Weights of a small transformer language model: learned positions, a variant of Muon for these matrices.
MLP neurons of a small language model. Each row is named by its layer, matrix (down: output weights) and neuron, and shows model dimensions 0-95. Each number is 500 + 25 x the weight over its row's rms, rounded and kept within 0 to 999. Numbers have three digits each.
After each neuron's rows, "fires before" lists the tokens most often just after its 100 highest values on Wikipedia text that the model never trained on. A number after a token or word is its count.

L6.down992:465476509544534508496522497527478500481475491527518470532484480487478483519482444505506504495486493500509475516479514526522462504497512533507482473497517484544504503492473528515439463521565547474485461518504494478481529454484531474531485530464489479541504478510498505504468518503500534497
fires before: "ate " 15, "ary " 9, "e" 8, "e " 8, " " 6, "ing " 4

L3.down859:462484520516467457545492513563502482494528464492494539508479538509488514463517539509524542490511482495516524489517545517501463470480501496534488475548530503524489492513473474523520528483466498516513547472491476526524467522499500433452495537531505534496481517518499509490468461520509503514
fires before: "e " 15, "c" 13, "man" 11, "d " 8, "m " 8, "d" 7

L3.down1010:502458488513516508512484480501516544517517518489470501479469529522483502480522507497515470504481547464485513514547507508516516491466438507503474514467511525475543475503491522517486484538488531495505495525500497528476466488510461473492479505494541516488535481537492510495476509503471489558
fires before: "| " 28, "ur" 11, "|" 11, "er " 6, "r" 5, "S" 5

L3.down762:520483487513473527496494469573506504503491494454478503470511458521543496510480519449501469513511524511532528556523489526518540480515526461450498493465491475470499450463543485515526433522518495540504466493518497470515481509536530493509529504530477476490508531495462481459526477531494503517
fires before: "tion " 16, "ed " 11, "tor" 8, "il" 7, "tion" 6, "on" 5

L3.down204:502477508489496502487470477442504492498507475552485502457528517510501477496498460493495524506492543468523495475474501536561510544519502506518477477471504482495562483499505515404524506523522531525468538509500506472492523485485500511516532502491496513485531512528533484533520500502462523490
fires before: "\n\n" 30, "a " 22, "an " 4

L6.down12:499496525487541495512514549436479522474473483519514507482517531472494483479514465489477519506524526499480535476510455474499468503487526486522483489488548484501521505515504505483504488492463454489491565493511480514478506525506537464515482548501533478498517489490472492516484500536527527494
fires before: ", " 11, "n " 11, "n" 10, "ing " 8, "w" 8, "s" 7

L3.down125:485505504488485574502556468476563496538520488464509481500504527487490521499506508471439503537507456517476493528486487531507525508505482489482455471458536518484499510484528526520524495533525489499490483457511482490532533476508502441460469472529524487453517557511505492527489498500467506509
fires before: "| " 22, "|" 16, "; " 8, "ubl" 4, "s" 4

L3.down18:536478540507523469515548510498536537446474467532486522485509514506515504525518517480516508513497527440534502521497541504474468508497545494542486446502466484537492469458458504461506476491525470491533504503525485501487531464494529533441520469505463543495485454522535511463502514509529514489
fires before: "er" 20, "er " 19, "ed " 17, "eld " 12, "el" 12

L6.down941:476494522524480474491490476531491519489545532447520521535469504533494514490526480473516507455470512488523499492486462488525537520513522512527501476491508461513447486532524508522494513514503522477500539467493452507480557452488503488489529503513542502508542490459513499483490499500497490484
fires before: "am " 19, "ch" 17, "am" 10, "ach" 6, "oun" 4, "m" 4

L5.down215:520542517502485507514496480422498542483521498522470489473496501505507497509521485534498514518498492459476457562494505482479493427503513506489495482467486476535494480470471515450539527511524481474478484526481528520519515518502507461505537539470511451505506508513494507522466444496517520461
fires before: "or" 23, "k" 10, "a" 7, "k " 6, "an" 5

L5.down409:504521516519536552507524462493515509489525522495527532507518543455504502514466551500468494472500524495527492505535476514506547459522508493475487504490513519495526454473533490477468562502542502523527524485483492521515516525443522546482489509516490460484559497484491483509529489547511496495
fires before: "| " 39, "/ " 7, ")" 5, "|" 4

L3.down173:495498501494493489523496553487502481459546498501505519488522488532512510490473550466512455510521470467484510481511572471454501526519499505531511514524550442539514529500443509476536488457532464498499483475517523483525532482519504491497506489445498532486487539475464538512510485530465509512
fires before: "\n\n" 66, "\" " 7, "\n" 5, "4" 4

L3.down43:525529498523503477472488499539489492532560495441478487494528472518488545506501491470549511515514517492487484494506502498492533538506524525514484465489480533471488505505496481482518483532497534504463510469476415457487471586514487512496556501493509492485481477488491460520497463498484489467
fires before: "er" 13, "le" 10, "le " 9, "W" 7, "N " 6, "en " 6

L5.down551:509505508509481500522496518515512503521533534516500505559506546475495459470487537504525549469507472465499520500542523563567516500513537517468519482482497458541480494466493509509513480544487493503459492425512492518492514498458538535502512503542518488468479505478473504498509474497520478493
fires before: "\n\n" 28, "- " 26, "vid" 6

L5.down484:479497525459469554519460500498476443466480498500467480500477468478533470503532506495477478500473500457437511534533470526502539490469524494540491481515493468497517522508509517488492518510523482549518519494493530530481503466530556522463510529529427491511469487532553517473515499494498524537
fires before: "op" 22, "d" 18, "ing " 6, "0 " 5

L5.down843:483556499496524454498507467497537553469525471485514500493483519498468496494495489515510491483508512517488534467480512536474511506516483508529469489510459510506526478492527523477535519532495543451519497440542466490502507505505505506493528487503517466527477534508456523479521496479472498498
fires before: "ile " 18, "er" 18, "en " 10, "tion " 6

L5.down46:530481479482508482482519497520483494485509504478507510488507540515495478477486479460464465523502508499487522527500494481487453473519496521534499519468487483559502484500510488532528543455553515517527490516493504506518481512492511520473488519507479484458502521514465493504474524530566494531
fires before: "in " 19, "by " 10, "to " 10, "of " 6, "ed " 5, "for " 4

L6.down1003:524525471551454487529455507501476504457477482509509479479482496496507481506467503473461456501537533487522458530476488497515520450501460457526480519514471495481525495504503506520509511479479483499513529499487483495497546503519486520464452524466438545528480518484561497511512492531492479483
fires before: ", " 13, "\n" 12, ". " 10, "i" 7, "s " 6, "sion " 5

L3.down276:485471490497482484466504469488481499500489509463480497455486475456519521545492518532435492485507465479475488495470473524443495510538477485547510501498456524490493514511521473477496494497473546516501517484526493546531506510506477497524504505444511548486472512498504516508515476522456475502
fires before: "\n" 35, "\n\n" 18, "| " 4, "and " 4

L6.down3:508506542519511483483498497516504531514571502496467510519516545534475512520518484541466526529476523508507504464497452511489546534512501514469511543490504479480449486511473519536481515486541471547477530515549492524481482531504481476488473505464460463529511524519477507535558530528469475515
fires before: "p " 25, "p" 22, "n " 5, "ents " 4, "l " 4

L3.down625:540500494491505486519485528544511491501535445495472537504518500564497453513498471445508496484507497481498477529505473512494514485520506500526463509514485508477531495505526477520492520480476520544510510517514484514449494525493504512510508477473532525502472556460545496485506517501489465548
fires before: "| " 74

L3.down878:448527480495504494519497494523460519512467510469512466560522522514490515504482485479539506489483524469489471540458428497518478433536457452510499475504502464528510526516499494514506534507565479503488553534489501537494467514544524514544490511484466502525491521512491471532492531512512477522
fires before: "| " 21, "." 18, "3 " 7, "8 " 5, "-" 5, "20" 5

L6.down879:497498472488504491502459548522476522517491503454494514492487492535486475528527490496483480492504500508541503531492492482482479456520484497469450514499531477485496499476518474551533508509483509492537528519507512526515544479508471476476490524537428468513504480530454441523498517515527525486
fires before: "ed " 40, "ing " 9, "s " 8, "er " 5

L6.down783:473500491516469470497521518497494488496529491523499515500488490476505475445515485481503480529507530481498496531525549454530491500555481521519529541490531514482488488488513508500444509492493566494538503513479483515467502453487473439517522502481533447509517477453466535497461502503454506495
fires before: ", " 19, ". " 14, ": " 9, "to " 7, "\" " 5

L3.down161:520485506510463452459496513522429489490491515547527458486501498527491475502526528521499488498510502501505528501508561513482505513535476445475540495498529526501523562530479460523479524464503501507439477529547462489456517562484474513531495481529468469495519498487512461510478494549502491518
fires before: "ur" 17, "ence " 12, "r" 12, "er " 9, "enc" 7, "en" 7

L5.down503:509481479469508487481493487494491496488551545459503477460481498486505507488492470455518485460545493474500472499447512527517461429521476489521496521497548536500503465517509508491542531469467485493484537535471551529494506525489540501458529541497506456526496452467526528517544508534558526477
fires before: ", " 17, ". " 12, "n" 9, "." 6, "ly " 5, ": " 4

L3.down612:512484497443510515498512491476511493538542502444510457540502506505502477483518542491524517526488499506476458529491508501501544553505484457539505483509458486513472449457517470483506495472488482467486487482497471521517504503530502505490498543511514552490465489532532551493477510514488458524
fires before: "S " 17, "S" 12, "K" 8, "." 7, "T" 7

L3.down100:512491497499463497497489503474516524516482526501518522554492576526486519458519521541527495486511496527457486479500516516466475505530515520484469504505535532499484501539464484489480495540505528514520472485488474461509520469463507460500522501545508472488499476488465496470499473494528487524
fires before: "i" 15, "or" 12, "ri" 7, "ore " 6, "re" 6, "en" 6

L3.down138:506468512570522487489474492491506512482476536502506518504517479501474488474489477560451488470442489500477467555512492510514487517510502498524547493504521512496493501530491514567445475496482510472483482530534496506505492516476467539494522513491515500481484481512471503508496509501460488508
fires before: " " 18, "N " 14, "." 11, "°" 10, "W" 8, "E" 6

L3.down296:514509513547480453512474515564486498504534514535519494488509498484506526521515523574537509510470502516479487522484518519505516527492516504519496462508527485529500494499487524463534411521508496479514466492504486500505475516438500536532499504498478564491503516515511487489540536542532484501
fires before: "s " 52

L3.down835:502486497512484511501510508522462509428562518483513483489499504502513518513505455509547501549519422531536484501500501482497511491527505473510531551523507499491500526518500505505511479440490480472501512523498547499512514478511508514493525461478497542526532506486480508467505542534495511443
fires before: "ou" 16, "aph" 11, "am" 10, "ad" 9, " " 5, "9" 4

L3.down888:556518502525539533533484544472526536464529502495530473486520521486460484490479510463456498523533481501502469474534487495497557511504441468472489494509535522479512477467486479506482527560512484469515515535500504500471499528518452481557482476509511530488472496498508457497508495478515454507
fires before: "ed " 16, "e " 11, "es " 9, "ent " 9, "e" 7

L3.down652:498444535463488484504534486506451447449511502482529472498507522521474491490485505493481506488523483462499522460501490458541496514534534492543520500547481526518516516538485515484497469461510473476504471507440492513526529497505481523514475492540465511536508442505501488515488485479471523525
fires before: "y" 23, "y " 12, "ical " 6, "to " 6, "ist" 5

L3.down135:496539465500502492466488435512517561513487523483510485463488477522499517483489513479533522486497515534471483529526500518509476518512458507506491455474517448528507473523460499489508506471522524517472537489439506490530484480456508488478484509482487481520486522525449503482503546508546492509
fires before: "\n\n" 67, "ity " 15, "ity" 5, "S" 4

L3.down406:474488512481504481515502477461489469508491509491465508506504562472468544482546531446479491543488491499523492479513506513531538492519516500475506506482515450510469499486500466494515531491541500493506510508569504538542543518492465481521510506474495495516532505484487487473500508538546559504
fires before: "| " 23, "===" 20, "==" 11, "|---|---|---|---" 4

L3.down908:503514498529482518462516492464476469494551486472515493531511508494535500500506531492519514496474469526490498503474512526490465471518523524471527512461471536465556459491494540486503437528497497498491524498497546491441534524507472484510522514494495499430452510447521482505513512495493511526
fires before: "| " 17, "ch " 16, "f" 8, "ent " 5, "the " 4, "in " 4

L6.down905:504482468513503547465509464490524520481483463509509501501522513482488497493547463479507507502470484497512497529534478467508536519502508499483538487486536508530536481501519499487556489509526523518481489506482475479504505526530550488478503500467469529490493483522506489477471493495540479518
fires before: "l " 12, "ed " 11, "s " 9, "ing " 7, "y" 6, "or" 5

L3.down921:529510473477461476449525464493511515492523485505487517476498488526492492501480527491511531527525480472496501460490458499491517488509492463455534531463507456441478523517498521523519453493528463537515479487484503508531499484503498488521474540506485478485495472512523507458505554526498479497
fires before: "\n\n" 62, "\" " 5, "\n" 4

L3.down537:523470494534523440486502525530526541511528516512521526502522486462500452506510440502503511467497512503513468461527529492492490501518467522469520469478456510517466485536476511483531483531468516473532562488499498491470487498482484493517482516490484449517524530512506492536536525504463483507
fires before: "ing " 20, "ed " 19, "ic" 8, "ice " 8, "s " 5

L3.down641:508468502461501524480499509495481547465470510520478547505465508500483511511526513517502478553456556524465492498485492464504511492512501507482483550485491503520502536472492502476498533490483457486543502549543505485463490491547526516497541526533475496469504520523496488521500526517504477513
fires before: "ated " 19, "= " 14, "Y" 7, "k" 6, "al " 4, "om" 4

L3.down166:468514515478496461509464569515493500533515485486508465493513518490498509476545473499545502513518492493516514508545476506491476508513482502489512450507451546535484520543429535492483451456510555480509506532484495483476503535481532466485519437475548528483505455480493522524482480532517493493
fires before: "er " 14, "for" 14, "h" 12, "ing " 12, "g" 11

L3.down892:503475500481496514489492539518512484534472479500490469463486533478521469529510496455488551520461547504525489502520510472470483525468489495532516518485492522503519552478493492485460470445483482509453516480475522509526508535499504468535476499508472523472490494500492571502490510441506552545
fires before: "in" 12, "ned " 10, "er " 9, "ever" 8, "ing " 7, "ain" 6

L3.down387:505510491510478482442483516508527496487501458509542495543517428465522465546518506529518523525476506540494501485494479556471489526478509474500458495508485487480488473466497462463447467494504511496538493483523463523500518504518501526477482478507473519510487529530510494469498489523509553521
fires before: "s " 86

L5.down446:502484498485505508534548526484537442469522469505481516465512489511544513539517542500493516473530500522445511548516518503525519532479502467506541475493488500514510495524503527518444452523513492514441520502468508509475476434482528494464534523498511537509485496491525492493488493484493502485
fires before: "\n\n" 69

L5.down148:490465472475529527512476466496458528444482537484466510497495466475481499446480495493447461467497505464454498547459456490504468508464510487484505450468509432491509500492488493493516494488453523485485530489472501515495487481484445527500493541509486456533541508524493518491499548501518503449
fires before: "\n\n" 57, "\n" 15, "\"" 8

L5.down558:492464466476511477503511516510494544503511486473522517507523538500548504538471494517542489521480511483490551513529512469493504493498503493488504436523489486509513473538481458464497478477487487529539554482575459492519514569510507484507501461511528507523496523503523490540500508508527456504
fires before: "ame " 16, "a" 10, "ome " 8, "y" 7, "x" 6, "ed " 5

L3.down403:488435479521509506480526457469487509497533497494439465505501467497484496518530488509504515482473487489464458504479508492480486543510526502503496507469535524474508533497476468479459477471522527526525514508524538534509489489494547492496482488479518520509485530507516515484508547529473495493
fires before: "\n" 28, "\n\n" 16, "N " 5, "E" 5

L6.down250:473489508501543483486510519496538471517499533463510548479499515456509480479524504497493495498478497518496491543476587511522489480528477483478472467473508517489500525469545536535507486518504495523525498508533469530472511498488513490547486492517510463518511517497494506528526489506504552480
fires before: "s " 14, ", " 11, "ed " 8, ". " 7, "==" 5, "l " 5

L5.down494:527550478491475525512503494527537500449556465472474512485489483493486507551464546555539483541459460500510493512495482485495512488482470524504497506477505486486504552472490461503511525477487505501513494481530542522535542526490519508500483513503524512510521454527547455483530562511495521515
fires before: "|" 11, "|---" 10, "c" 10, "|---|---" 10, "r" 5, "es " 4

L3.down793:491547504489554487488476507501483563519505495521489483521506522515465466484516510521466501516536501480481493499533525464524507472517479453515552500522460484503451508493522520461470539529510506489528475502520504515491456469473524497515520529468507489458485527494519517465522476485491463443
fires before: "por" 18, "er" 11, "ed " 11, "k " 6, "ice " 5

L3.down986:483505491547444501493518507540500505518494453487545508561469476473515461510525521510476537458499492435527509488494471488492534512452504492484495516518490462495481530533505534516476506498473461476504524484484513460489501514484532519507475545476498462497510483465449516517497488499504484501
fires before: "|" 24, "the " 12, "|---" 10, "|---|---" 8, "n" 5, "a " 4

L3.down438:485509482486491512465509465475496525500523489484523512510499504506521524470490531519471511504492475522460464503465504518501492492508477492516483565463496580520522456510516477515500484557517468477469499524596499505502485469476501499521511512535489514452473551484488491447503476499481531473
fires before: "s " 63, "| " 5

L3.down1009:522444489488524503519536530529498504511470479488503503484514491474530515468492484498494499472478533483524516543532493517471464457475500480539478510489515487547556487464518498503515467497519561557473478460522473521478530491482554473489480498499512521519551528498549480531499494490534488479
fires before: "t" 17, "ed " 11, "or" 10, "er" 6, "e " 6, "ing " 5

L3.down427:460467489506504501501488530490524499508542507529470463539501522545503504481502499455509514504508483473527521482522473481460495483494524488512517548495496535532516478521496498491500466475504500516493551540499504472481447478507532502483461465479537508503462493543506545494495471524516416499
fires before: "ere " 11, "e" 11, "ey " 10, "ese " 9, "or" 7, "er" 5

L3.down242:504516508495467518467501501503501480503519548477500536510462520498531549499524500532476445522479494527504490546460516482496496513506489485509506523535522487520488540485544472497487503521460496488525537446502541507483510454507543417538483527519504481501505475519495513466488498526500452451
fires before: "| " 26, "|" 15, "." 9, "0 " 6, "; " 5, "00 " 5

L6.down859:547497498514476525493505531532512506492485479504481475515516508486501526481477459488511508549510517536511500471499486495530535496515565491497499489521514513485491526502509517519500495480481516502469512475470473509496521465492492472512455518457494494528502479504488496495497473475490505497
fires before: "es " 14, "ates " 13, "s" 7, "or" 7, "ates" 7, "es" 6

L3.down627:534518495504490486532474497537520508467523528509507526527528494447493511493540481508535513483496491520539487579499526529492510446495455512488480489507472483465502543535518466496527502521467502494539508503448508495479522480509489509518473498499491529499521525499513504521455517544530484514
fires before: "- " 48, "\n" 18, "\n\n" 11

L3.down746:522520473542472507500517472471504545470481523510489506502542503527472520485469483524494543508554491462506476506534518547477544458462495536478522512447509471498466479504486512463516509481526550520484454488512517478451449511489526505507538533484451515517542512541541469481482542473524508481
fires before: "\n\n" 65, "ers " 5, "\" " 4, "\n" 4

L6.down28:420524517484497509497485497506467514514495486516545480487519521506493502494541483534503474492510507437509481519504516527542495493488499466495490462464443510484511508480549493458525513501510516540501498498530445472483520479501516473535488513521500517534475518490457486483520508511500509530
fires before: "p" 31, "b" 10, "e " 7, "po" 4, "m" 4, "e" 4

L5.down918:493446506481469503483468505510471514474495512500488500509532497469494538466478505534495522516490556520497536527458482513479528526474476513538489536481494513473528488497540460468469490465483512490497493522501545502512519496472502485480515495520523524492489462502519460502473502535502456474
fires before: "ic" 14, "ed " 13, "i" 10, "ice " 9, "es " 7, "ing " 4

L3.down282:475500471491435484517480528490503471500503507507491526471497416487495462493524469462511554529513521521485494512510538522489468533524469523527498451472493462520513528447465484503473517519520552509480497479535517543491505514547528510481521532521525518509481477504497501485516516548495512508
fires before: "\n" 45, "\n\n" 26, "s " 12, "N " 5

L3.down788:503485510527490505489503499504501446483512455476527510508503478522510490531534534482509491508528501492504559528516539465494519456541533537503516485539540464533510473498499494508518511501546481500499509495468552534512506514505504470504492494488502537501479453480487469504473516494525485479
fires before: "ou" 22, "e" 12, "aph" 6, "ated " 5, "es " 5, "an" 4

L3.down557:524514502440499488501475508550461513454526531501528488515526490451504493507486550506504476489520463492472504520454473490502512458529497507474518514555485490500517483534485531505487495495536509502515515515505515492517529484519502539525464479438485510506503496510497521535497526537510458532
fires before: "| " 47, "– " 6, "in " 6

L3.down985:501488476510483573473512546529479547506507481472546499529503473499481482497524519505500498494457445517511496490491481510495484507507508540470489530455543485526518476482519489499475493502453456496452505525476510515492500502474494477538444522542517475512556483465522500520501477513516472525
fires before: "| " 36, "; " 8, "4 " 4, "T" 4

L3.down629:489526493507549496501500555516556473502506516513485505482537517507545493527536523507483508523511527501476465525488472501524475494510485482472501526469495471528446469509516480527472500478531523515495504503482484490526461490461473476529510516494521453528513453480539548497475468526530527490
fires before: "al" 19, "g" 10, "ing " 10, "y" 7, "ug" 4

L3.down602:511501476492484505526474473478503492561504490440522495475485502505507507524522503510492499523480510509517504456495470461499504471526495516498483524514465505468499477569493523469500502491482491531465490476531547522551529472504493529500475477527500488495507498495490463545519499528504498500
fires before: "ic " 15, "le" 14, "e" 12, "ic" 8, "os" 7, "an" 7

L3.down715:561477495526509481501479455490490494486517475520514462512530507520483514512515495460499521524502492507539490551501476503552531503473516492525488500517551500442480459485524466475493485469507465481485498514452463516493491516485497479507509547515521542545508519498564503495488504535498449461
fires before: "St" 20, "S " 12, "S" 10, "K" 9, "." 6, "l" 5

L3.down246:543482515510504463502505492538445533477474523494483502522489514512459500476501470477482533518514445497463466509508511480516514484493513497518493491506512515480501547540530448497550548523484494495477518513493510491480507495515482511458480504493517508474479486492502536512443487550463461516
fires before: "N " 13, "ly " 12, "W" 9, "and" 7, "E" 6, "it" 6

L3.down305:542507491507489504482502524490482465502512483513476504531451516487491463506531515511507512545518524548470504471481486484503483541512557483492516485472478510490488541520493472519486503492474531496492446514485464522512500529535489488500517513494513514487452429527465508501511485539507535512
fires before: "| " 16, "y" 11, "; " 10, "k" 6, "ing " 6, "y " 5

L3.down575:513489489471474472497464508499535486508476489481469537532478484489485498513493515476501523498469465504492484538489453513475496484496517455471519491514487504480518486507483462456523470490513498456478521484560520512495510507491506448514506525444469478538449511504519491487476520469490496514
fires before: ", " 21, "\n\n" 17, ". " 8, "1" 5, "8" 5

L5.down695:521526518502517510532521480483520446521493463482514497514490475474479493470517522480523524528511525492510489506462473516482528467494514496503516496496470483501522518534539504510493509461504516506477492518521503468493483540475523442492488516508458456522530541486553539543441456500511491513
fires before: "er" 17, "er " 13, "on " 8, "a" 7, "re" 6

L6.down650:542500512487499550471502549492477527484470502447512508499555528494450442498571495483512520507534517475498513470487513502479500538494453500514485517476493514484530488518481523498470504526466458486487523476554489434479516501500536509499484511471484465547504504503524490478472483513467502513
fires before: "n" 17, "ing " 14, "ned " 9, "ed " 8, "es " 6

L5.down312:509512463471491525517502494522440537486513501483515492521482478507522516468454453477528519511484497520526521494478477491508523516489502506554479480491547476470470475503502486541466494538497517513538504496529506492503548522515507508507516467518531481479536547510565538528518499466501518507
fires before: ", " 15, "c" 14, "s " 8, "ch" 5, "ing " 4, "re" 4

L5.down500:507509501485511490533459464539506503460507446511495494530505503475509495470516480483516494488523434511539537511491523531516546474483478499473552496502498492515488471518527484491532532524471484512490456539504475498516462489469498519483498528515506494503489548518508526507491498496511465492
fires before: "e " 18, "es " 9, "end " 8, "end" 5, "e" 5, "d" 5

L3.down708:477498503538494531474501533530499519496529540470469507500474519541507513526504493539488482500505489514501523505531459477479467487483511517483501440515511532513517499540475532520482458518488542495523511545480493529524499500578493473538514493519515493519467455473451492520484526492461494533
fires before: "y" 21, "y " 17, "ical " 12, "ist" 9, "ern " 4

L5.down385:497525508481459512492511473482518467480475525505483518503510480507422517474509485482510487505505521521527516509561505534495506525483515488460555526534505522515523497489466470549482493485505507483507519547486506515501516518454463483516464554484521501514459494510481528503476490518488478492
fires before: "ed " 27, "th " 7, "oun" 7, "x" 7, "ard" 5, "s " 4

L3.down825:486492448514487486444478488511532448508468498510470478510484500495480533520475469438487473477522464520501481511467479482495506446476519503531515497503473506483491473578517501467487497501506446516505480509506521541505520516487498554524517502500503505532536483522490444558494509482525532477
fires before: "y" 19, "ation " 16, "y " 11, "on" 8, "ical " 5

L3.down664:475541471513485469476546531490502488525467497482537532472496477466545493483480519489508482488526505515468526529503524505541482468517541508501492460480497519480440489475472475533502517536507481495469480462474550572501500506555465458501540558492492528526491538519532553495508472497480505500
fires before: "\n" 29, "| " 16, "was " 8, "8" 7

L6.down643:467512496462500483513475484545499485496512456520466517541533491510530495495488509484526501548503525503445500583496495519470504508477482475478470484511488508504485511519511517512492480537506523469534503477497506518470461506472484478519495499505510513480507471475505489473515511533508497467
fires before: "ad" 13, "at" 10, "f" 10, "ast " 10, "-" 6, "or" 6

L3.down857:533494503519527495475467475495523485521457508475485550527474532468418521513492475483522481507503528473468489503471511476498520495495512528528516528537498508466551509525480498519475471486474512526512459506514527504525473481483494493507496524475511501527519495536529521457495461493514504513
fires before: "ed " 28, "ing " 11, "e " 10, "es " 6, "e" 6

L5.down369:493526492522498548484517543523492476508504539518481520440552472466544526500525435488492492450435534480474496493487495501485491495537468507519483474507490519483540504508511520484511517508483488476556465517470493494500522514497557494494505516514530505501525487548525457511469490494495496472
fires before: "N " 13, " " 13, ") " 12, "; " 8, ": " 6, "T" 5

L5.down1001:483529521527499544510509543487517549514456438499517503469489484501499440508518492469480498485470480483488486507458462511470507472508518495505487523460483529473530520501513537485474498522508491513523476500485496495495475465536524487521486517499497471471520514527541456547477523526532459471
fires before: "ic " 11, "an" 10, "le" 9, "ished " 8, "ic" 7, "on" 6

L3.down823:504451520501518547532502482477551509511503488478532525508482485528485489527487486516528520533486519499512511517526518497521442477481510493488490511453511522501520507479500501508509477533488520508468480495525473474505505543498441503485529523510524508547483528510481537467491477560497442472
fires before: "ile " 12, "ere " 12, "ey " 11, "ese " 9, "e" 8

L6.down598:536521512538507466506497521530494516501492523494513519493472503509506530549534530489505481491515492534447511485494505520493536510508481518484501498473520507487525497461517475479490483502539550535553508437502533478514547523522495523512486467518548494488478478537473537483474505530490531495
fires before: "| " 32, "\n" 8, "|" 7, "am " 5

L5.down490:491515469505452500522489513509554525501491512511515499458462497518521471488522543490534526536482514492489460502488490518468473487505478506503496504491511497441478468477510490503531454510520508489459483525483538485451480510473532504495501486512491522498518517504468505517485499451499511511
fires before: "s " 58, "t " 4, ", " 4

L6.down349:491460485529430474467539506479517493508528479475484521472531514501520559484512520518510522564480504503502467510511485496517512482512520513474481522510490504526479490487532511520484578525520528507506501512531485546501460475546535524470515518519513477504463530489490461502487479534482482499
fires before: "ed " 17, "c" 8, "es " 7, "enc" 7, "e " 6, "or" 6

L6.down587:459521492486511490479500470460506481481500485510520489541513488526485444510461491476485517525526504494495491471470552520498506535486497513517520490532471524521479507487473481540450494490498517498454518471499503476540523502511555462523531510512509517499570532440491514477512532511503467543
fires before: "\n" 32, ", " 13, ": " 11, "\n\n" 10

L3.down422:490525472501506507514469488466468491475523474467501493459500566487503511512480527541486470468490501475508484494520498509518514536484493497514496548499447518519468509473460495507507504539474552488486512513533497506490494480486519505523531551491486515469523484565475492522474480498462497533
fires before: "." 18, "\n" 15, "; " 11, "\n\n" 8, "and " 4

L3.down806:461523466477457520470553475489511462495460503495486495514480484481546513492474479479504493524511455560466538491496475472474510487536485490504499489482496497500468505478479456489501496477545499512515464467505504572509543533512530514508500493487455504501547493539522522512508500504468527513
fires before: "| " 41, "|" 20, "(" 12

L3.down25:501513484472535482462456556494518478509508504512512538520516531475520521449519491477447521527503487523494472485512458488506528471445476489468493493479493498508490508492509489462482494450526465510441502509490489486483501488457497510501454474483535531556492520552483506502505486516494461480
fires before: "s" 18, "tr" 15, "sid" 10, "n" 6, "v" 4

L3.down803:531500493473509495477483470486537489504522546479479498532514526524541496454493469463493487445506505474485466499547464498505494492491510484524479515531504471500520476478500479517529505497453490528447454477502465480501508539485460475485544502509500481527492480528512523509520486478494532528
fires before: "r" 13, "ur" 13, "er " 11, "er" 9, "ab" 5, "ro" 5

L5.down501:520528483489477476509427526518557490515519517477485517484511499462484496499499491502488496500514480501472477506477488475534501478507482467467497428516535489481498508498471509527481492469509503504501472527526522523488476478540503526528523558498493478518489538509487493528519518474495501473
fires before: "\n\n" 37, ". " 10, "\n" 8, "S" 4

L6.down864:500479504476495529474531524474487496500533458474505533506536471490514451500465501501493504507463528522503496452493489503495534515477500469456520476469521534511461502470532495534493502521494479495521507465497488519481498506439539500520471498502486519512486553508501527488485457495484499487
fires before: "\n" 38, "\n\n" 17, "n " 11, "==" 6